MLP neurons of a small language model. Each row is named by its layer, matrix (up: input weights) and neuron, and shows model dimensions 32-159. Each number is 500 + 25 x the weight over its row's rms, rounded and kept within 0 to 999. Numbers have three digits each.
After each neuron's rows, "fires on" lists the tokens most often at its 100 highest values on Wikipedia text that the model never trained on. A number after a token or word is its count.

L15.up507:506495520477511522521517499544475517485470512509510513497564530498472475503507477493522469479559502532456488505472544469553465507491449493519476504536486533496509445494479515489436486498527488517487491464474528520482480486521536505453485499483470517491506505489494492514469503506499522546486504541499533521551526486478501577528498488536522465512488514478501509514475544446536491512467
fires on: "am" 24, "um" 17, "em" 13, "as" 10, "res" 7, "y" 5

L14.up266:462513492459498547496502484493527469474472462488484460488536519489502478500511486517499540458519522490498490516517506481515512516506475476508493477470461484486528497505435519488456502477534495503475473496544508495529554523523480511486519461452499498518487478538497559529497516506451527449532512487539476483521496499503475521474507518458477509510463496494498432500494538503523446520526
fires on: "ir" 19, "ur" 12, "as" 8, "em" 7, "ut" 7

L13.up134:475532526469467477512495501490481475469490484513495534495508503505514471524531432526505506533509493473516476491448475514499516490517494516456528465485493493485504498500480436550503489487498536527482461503500456479543514495497484489504511494480503525535500484455513505501520519506479502496525515518508486509502519536469511448489506493490562487560488557484522491423487516504457460486464
fires on: "ari" 26, "ig" 12, "si" 8, "u" 7, "ut" 4, "q" 4

L11.up625:454450524500482476467492485547477476528464500480465516532507489530454494468512473528518474449487480474513472539508479500515557507501521544522484539504468499516535523504480518496528512465510478522494516522517517486471512489515502474510549499549460450518502513538531507519496462502490482436516515522509521498475502463493516495492492534525546497536511477478489476502473523491494514504500
fires on: "Z" 17, "ant " 13, "al " 13, "comp" 10, "Europ" 7, "an " 5

L5.up633:544538518542520510517497514457496508445527526490496506466463489473478506526499513510497514487509461503530500479477517534447501525527500496438498482516469500520468508480506549467470511517529522544546531500507505499485466512480483489488485532520518524541509518508493531479525487508528496476462465488492502487542502483515513533553498499487498479480488498498513513495503500497470543486519
fires on: "it " 31, "film " 13, ":" 10, "She " 10, "she " 6, "o" 5

L11.up497:497490562467491520505499543522483501498484496528514453533482531484483520525523451529496467474510515509530538513468497479481501506511494492468517519496493458483523517480513501528495480504469510498466506532503489465493463514497519534512490495453484538509528530499537487513490514518524468460456510524485516468481493477489463539423489496514434502509487495465498487492460461518469491503511
fires on: "-" 32, "A" 24, "re" 11

L17.up580:468481502508508496532460467531469514533460499477483469498499473471529500506514504504493461484504534492514484460491487462501506472531473507465491469492509495510470514476523528462565487439448502544526507515474510515532499474488516452490558528516490525465481538508511473501542503541474508483488524481474508490505471453470518522519521550482467529488506516520507482556517494494528471456465
fires on: "6" 19, "1" 9, "201" 8, "0" 7, "199" 7

L15.up140:481492527474480488472493542483493510494481478516486526486500562499471518476537447468513521533508526475483456470525559514510495496505461517450516466467534508506504528512556518455524463524517536506450496487495512501508538496461508524498501479500522454488461462471504472481505533536501512489518492554484507504497508561477531502489499510482525502509471521485499482483502486538501497506511
fires on: "ag" 18, "F" 18, "u" 8, "ig" 7, "al" 5

L6.up378:528522499533476534463506528535473489537504518488513488541462518440434540493493499512488506480540477532525537499536487477484496531489499515483500455514526503492484500530486542532513508488491475471455500486496501484463464491516503490490504495504542471476533517473491516544492547486524473500485454478476520449498461526504457555474481527492439515520481514504536459453503507484548493486509
fires on: "is" 20, "s" 16, "-" 10, "th" 7

L2.up492:495550500521475467530473539478507503496493518440488483541516501521492482474494484464518488513480423507533484520488482476456518499536488521511494478492471547512493509446504511480533522524497475530499470533469502517465485468491510504496522468510509507508479535492462483518480500479500504494496460507483512514499493502451528538531523499520520528518496480516501482515545528525469524527499
fires on: "riv" 27, "Europ" 10, "Indi" 9, "serv" 7, "ank" 5, "World " 5

L6.up11:539474565458465541507442481551508493495539500447508448468508502474499493476527478492502512522461496480505487518474514482531497483483534541469512518517513506538512478465486471482501468468514478482529495486510522519480520527503494510529472520482539459567525508514495488531489467445534496499491511508493472498500512525502525532479461460499494512496510481495527533551464517499525486502500
fires on: "\n\n" 79, "\"" 9, ", " 4

L17.up471:458493475470509442456470515501491505522479504504465437528489532471522478491497530506491538484517540532500491499458462499496475499530457475497491488514472510503502524495515537536510487472511518507497508494487490520515482509486541520490530508512518535484517562498515508477513522480496505502501486483543492553533470501456475504565489534448477542488464504507506471491516512493522475499482
fires on: "." 16, "6" 15, "201" 14, "193" 8, "195" 7, "200" 7

L10.up546:472508497535452481478512499529503499459492503455477487541489487502456566483488539480496498526475523511519483491486483468473527521518522501514518475491504520524504507498504455474470466520490480514481466532512527517486547518454495526541507509474515511503457525513481518482480483543462490472549515497530455524504521515560452480487483539476529490535502503505539524495508488486512504518534
fires on: "ue " 17, "Ch" 15, "ing " 13, "ch" 9, "used " 6, "uring " 6

L10.up217:498454495444482500511514541526506512504505521529525488461533506488499477480510468510544510573491508482476493532522482474444505521515469511517506479480534486519516501532538515479537472538501473502522518489470511506466471493486476500507506520540535500454527494485493506516499474548478529471497515492483475489521485532473473543492473496467485489481451507576470520482470459511516501499527
fires on: "f" 35, "F" 14, "O" 12, "a" 10, "4" 8, ", " 7

L4.up284:464475517462521490492472483548505538512484500500524467492555498487499492509534461528508490446506526521510515472487520499482530492487504479483476510461494507466488585498517508533499492463514500540509492511497499489497485493493503494486450496470525479524493489483543537504492537497493503494461508533506483508520504470446484535542505450469511491516480506502512532509457489493487481530509
fires on: "ri" 31, "ot" 22, "ris" 12, "um" 6, "re" 5, "os" 5

L10.up103:502523501525497478489446504495489482514531516485492483526506488506537525496502517518535516523471464490528519514489471508514492461550519509546489520464530459483540513517524517469470481483501492503452496494486486517492508518490479516486447519500504486509519493499495538494509476504484483514476494516504507489541542544472510526519421531570479535490497491507522536512490493503494456464469
fires on: "\n\n" 100

L15.up191:472449526533463497489479516528511493498489474498475442557509500524499500487524501512520462455512525524498508476463487512473503505471422499499491461471492486474469489506455532460510495543503506491492531508453514476514473479498494509529519531493494496480493477489529528504495522516502514475523467519507525495494487466523484525487490541494460501546524479476459539491484477503492457493472
fires on: "(" 12, "He " 12, "She " 11, "It " 11, "re" 10

L8.up17:538502515494505503548486494495512510492502485490516486441476509493535470472506447503516474517491494544502498521492530493498515471513486511519462489418534506474533517435519474505479468514528509508468513524541503529501506490502460485513529478501519461487505487494506484524487513510475521499503506503506493443482478537473520513452502514517526540489463454495510547583511520460480526480483
fires on: ", " 45, "of " 23, "sig" 8, "ou" 7

L11.up187:512449482521511456502496484506471511552516474494521521458540452517469497510489491550487514494495538543467513469493535487497526513519505558492449478501482479484516451494496537480476491549511463456457511534497501547509500498478514489506519512537506546539501486493474520492509548519498525498533528473523498495530484526525489492521524487549494531493490509503528498531498494542467532496493
fires on: "ti" 23, "r" 16, "ri" 8, "l" 8, "y" 5, "| " 5

L2.up155:480494481476490481461480484513517501493489555500511509509484490490473502554495487547510476508474495523531489525536493475479477492506531510520497498505501495499530499498477519477528537502491534482467495535476487451524463513540476489516536501495498531516488503583496508536497459506456510532476514456550457499472523529507499529474473532541489528551533544499544493508498527481517496457460
fires on: "al " 36, "ally " 20, "ly " 10, "ary " 7, "ous " 5, "ely " 5

L9.up621:543457497514515509526486504480496517485529494481458499448526462489467515545509507536505495502516503492482507489483512513487525515518466504529475507509486507494515495534486555517494504504450447504496470537506513510516450491467489485509509509499525509539505505495525508485529527544494502474502469468506561533510498492547538459499475537486488507498461495471515479444507482549522497516533
fires on: "r" 26, "R" 17, "| " 15, "h" 9, "o" 6, "e" 5

L16.up601:474447475513504509508466510527490488508503531484515436510544486489520481516491481480479486509490489502472465540483470510483501490530552506520475486500527457485497489507533487464532496490512479511463503469494471527488489500520510493466471470463512490558472484478500497489509513428474479515483477477520440517519482507507539500467503523495472527487486535496466519524499485513480522491470
fires on: "\n\n" 62, "\n" 37

L6.up612:486496513494508490514489461536510512497490506471524551444521447494503536511535475524517465527486540515503467518525464499507543522513525499523517501502498454489528545508498510460491499524501457518456515473508477487483500505538534473515484488509469495515496507518523445524487464451531518467509520472559500516496475494476483521503500521461515523509521452491515485521544510504483528487468
fires on: "al " 21, "ar " 16, "arg" 13, "an " 8, "ower " 5, "ow" 4

L8.up564:480489506541496513518499484532476512507444497516534504482523553448508499535503503513530475481534504489458479486498520477497534499460512511492508502482483518505490513510495524474502488469510485513522512523522545468494472527480539548492500520467459520522505435524508474492463499501487503494474493503491457523500485437522486535465489511501504518466452528495487536480465489506544492485492
fires on: "dis" 36, "es" 21, "des" 17, "us" 14, "res" 5, "as" 5

L10.up522:481505511495499518537538473527504490515489489517443477490503517491492473483538489497508549511488512479505469509462530512475479433555506501471536485500554449504538518545471471477512496478517529472476456496496526473473504522498431527499483497526501501524484524485501512513498502471503503518477558514463481527518475540481496487473484527510521542472492541495466491491475511474491490455513
fires on: "\n\n" 85, "\n" 12

L16.up426:532462476497486490515487526515491464505507501497501471529474506456515489528545487501493496498499512488524544509492484482455537515519494506485504479443501464452534491453495457513545485524504503446512532497500494502503458502468530519530500506481518508493531517480486482537528492497503537476474529459498463478518491478536493499522490495449504513477509464517498522472456501490482497500484
fires on: "A" 100

L11.up307:470479501529534500505532490495468506504482449501527516536528493447499463488495525482512491491560503472483505512492494507474514516504458473484478527515500535485522495497513506494502477496537476534504474500533506531430518490492521535501533522492488481514487535509500498519490494508466484485565484541539508499506535485463548529513454517495521454515473494504459475465497499505494481491461
fires on: "as" 31, "us" 12, "am" 8, "Ch" 4, "number " 4, "Z" 4

L9.up438:488470489501530466442449475507506496549496481530519540482484499464503487529498479521459526498491474520543529526517489481510502526489482484514531512466449528453567466451521505518469489519539473489488464488517504499493554502481512501522474526485508490533510471487548452482510502497539539479515474549520454523527486488502472514494497516483491516535500490509534526504503529524537503476534
fires on: "sig" 14, "and " 14, "s" 11, "retur" 8, "ri" 6, "st" 5

L13.up120:487531529517461467526497491510462480521510495495509523474477518504487495457486521509510488511525514484538501489482516500511539452526543532484504493487498455505438481487535502504452492512540440469471489541513498521503436487493491473480475540496475531592517506513509532489472502505488507482547521493496477511497528489492482529522515507566504464486513486513480493489475453480520514530518
fires on: "y" 21, "j" 20, "J" 17, "es" 12, "ri" 9, "li" 6

L9.up66:495481484517461508524470499557523501519507534475518477520548513489536499496492509534516512567481488506530506525449502494518509474527514523496473493495531465494522514524470511497502500475493506513518498491515490528469524530506490535526485481476527455515499522475511543514496501476505491545468543466516481512504532537471534499505440556503520485518481495462481515534495514475496473457504
fires on: "\n\n" 100

L17.up310:473583488497512505490540477557473507472495528498496485484511481462521526478538500483532517496499528464519461497485457489493543470533487482511513497507475497470555484487479510465476513503479485543496481522488492528510531525502507520516498538506500496554524462559484500520505497482485514505557534495486483503543486524518537484472520515546456506469475535484463485510492518498489487491489
fires on: "em" 29, "es" 16, "as" 5

L4.up418:499524481495480473497570483510464498480582477543507453491476499511542508470495523475551477483502476567498511504478510494472515488554509513485511472482467499492480511457487548472457473523519525495484469510539499517480516526502502516520522528499523470503545517525448532483482526542500490506509489481512487449492484530506484519541502507494527497507482476476481511524515508508494506425492
fires on: ", " 50, "and " 16, "of " 14, "by " 8

L2.up168:488471504495488529509519474477500472467511459484481523443474539523477508495507487497487514550544474490518486507443506493453510514519517488464506465474545533489495485496542524479514497503527504499499519495507499491491503557469472461520434542494534510492517461525529491541524455564504496491436507494486491501486507499467483542545540513522519489522521548469497499490496470498502500532489
fires on: "she " 15, "a " 15, "it " 13, "\"" 10, "1 " 7, "| " 7

L8.up11:473483504496526507516466515507509503535463514478505500491483537487520510499514453551500502514533514523533527509517481538510466517522471495484515537523465517525499486507497498514533555463527534473452476490519484482499483516524503489523488497524527481493546510477512521526472480487533539481528428530484495514532509459519454505500496466528500485498498502497488590510498528490497506518544
fires on: "ri" 14, "re" 11, "us" 9, "y" 7, "u" 7, "and " 6

L14.up619:481523473498488493480506484527503493506498515455481489471493471518455492501463509546535492490469501501482492489505538512456486492550510502465548486507500499459502516485496513513509484499512492508522493525512494471506540496478471482516460465540537521528490545481467498491535420500489469501515500532489439489511501515541496507518493510490510474518471527528520469495480465510515528462512
fires on: "Ch" 57, "ch" 11, "j" 7, "mar" 5

L11.up415:517449509509501473542474477500471473504489463456489486485524499488506497529450458502484476548520496517485457481451471515512521495529506529521516522449488509488491452504483508522489504554533521491487501516529536533542525506501523475497487473527467484529504507490478543457503517502471526486512489486497507480478496501555484519495537489489472505536497476515461530541463498512516503446469
fires on: "y" 21, "i" 13, ") " 12, "On " 8, "| " 5

L15.up463:489463499525522464470495517494504546515451482453473516501449517483449502493462495485473472504498549482469497531503495510467496503503501538510538462515530499496499483491538522500512511524527500532458483473477477439490510510480509495478461497466481512513510496481530531511488537533471495458543515499480502545480476496490547521505502527486505492525459543529498536504476511532501503469497
fires on: "ex" 20, "ag" 17, "U" 9, "ot" 7, "on" 6, "ig" 5

L2.up560:454520491454520506461507482520510538553499505494508495508517511532487483522527492478482474517463529513523455501510491533470476492492523522502496547507486527530516480466464512486534509454524497482430520508498473467511482533509502493506530466496490449497520511535513494514519512477533506472504485507543478499496509469485439473466466488498531522522500492501480470507544545494493515489459
fires on: "al " 59, "ary " 21, "an " 4, "ent " 4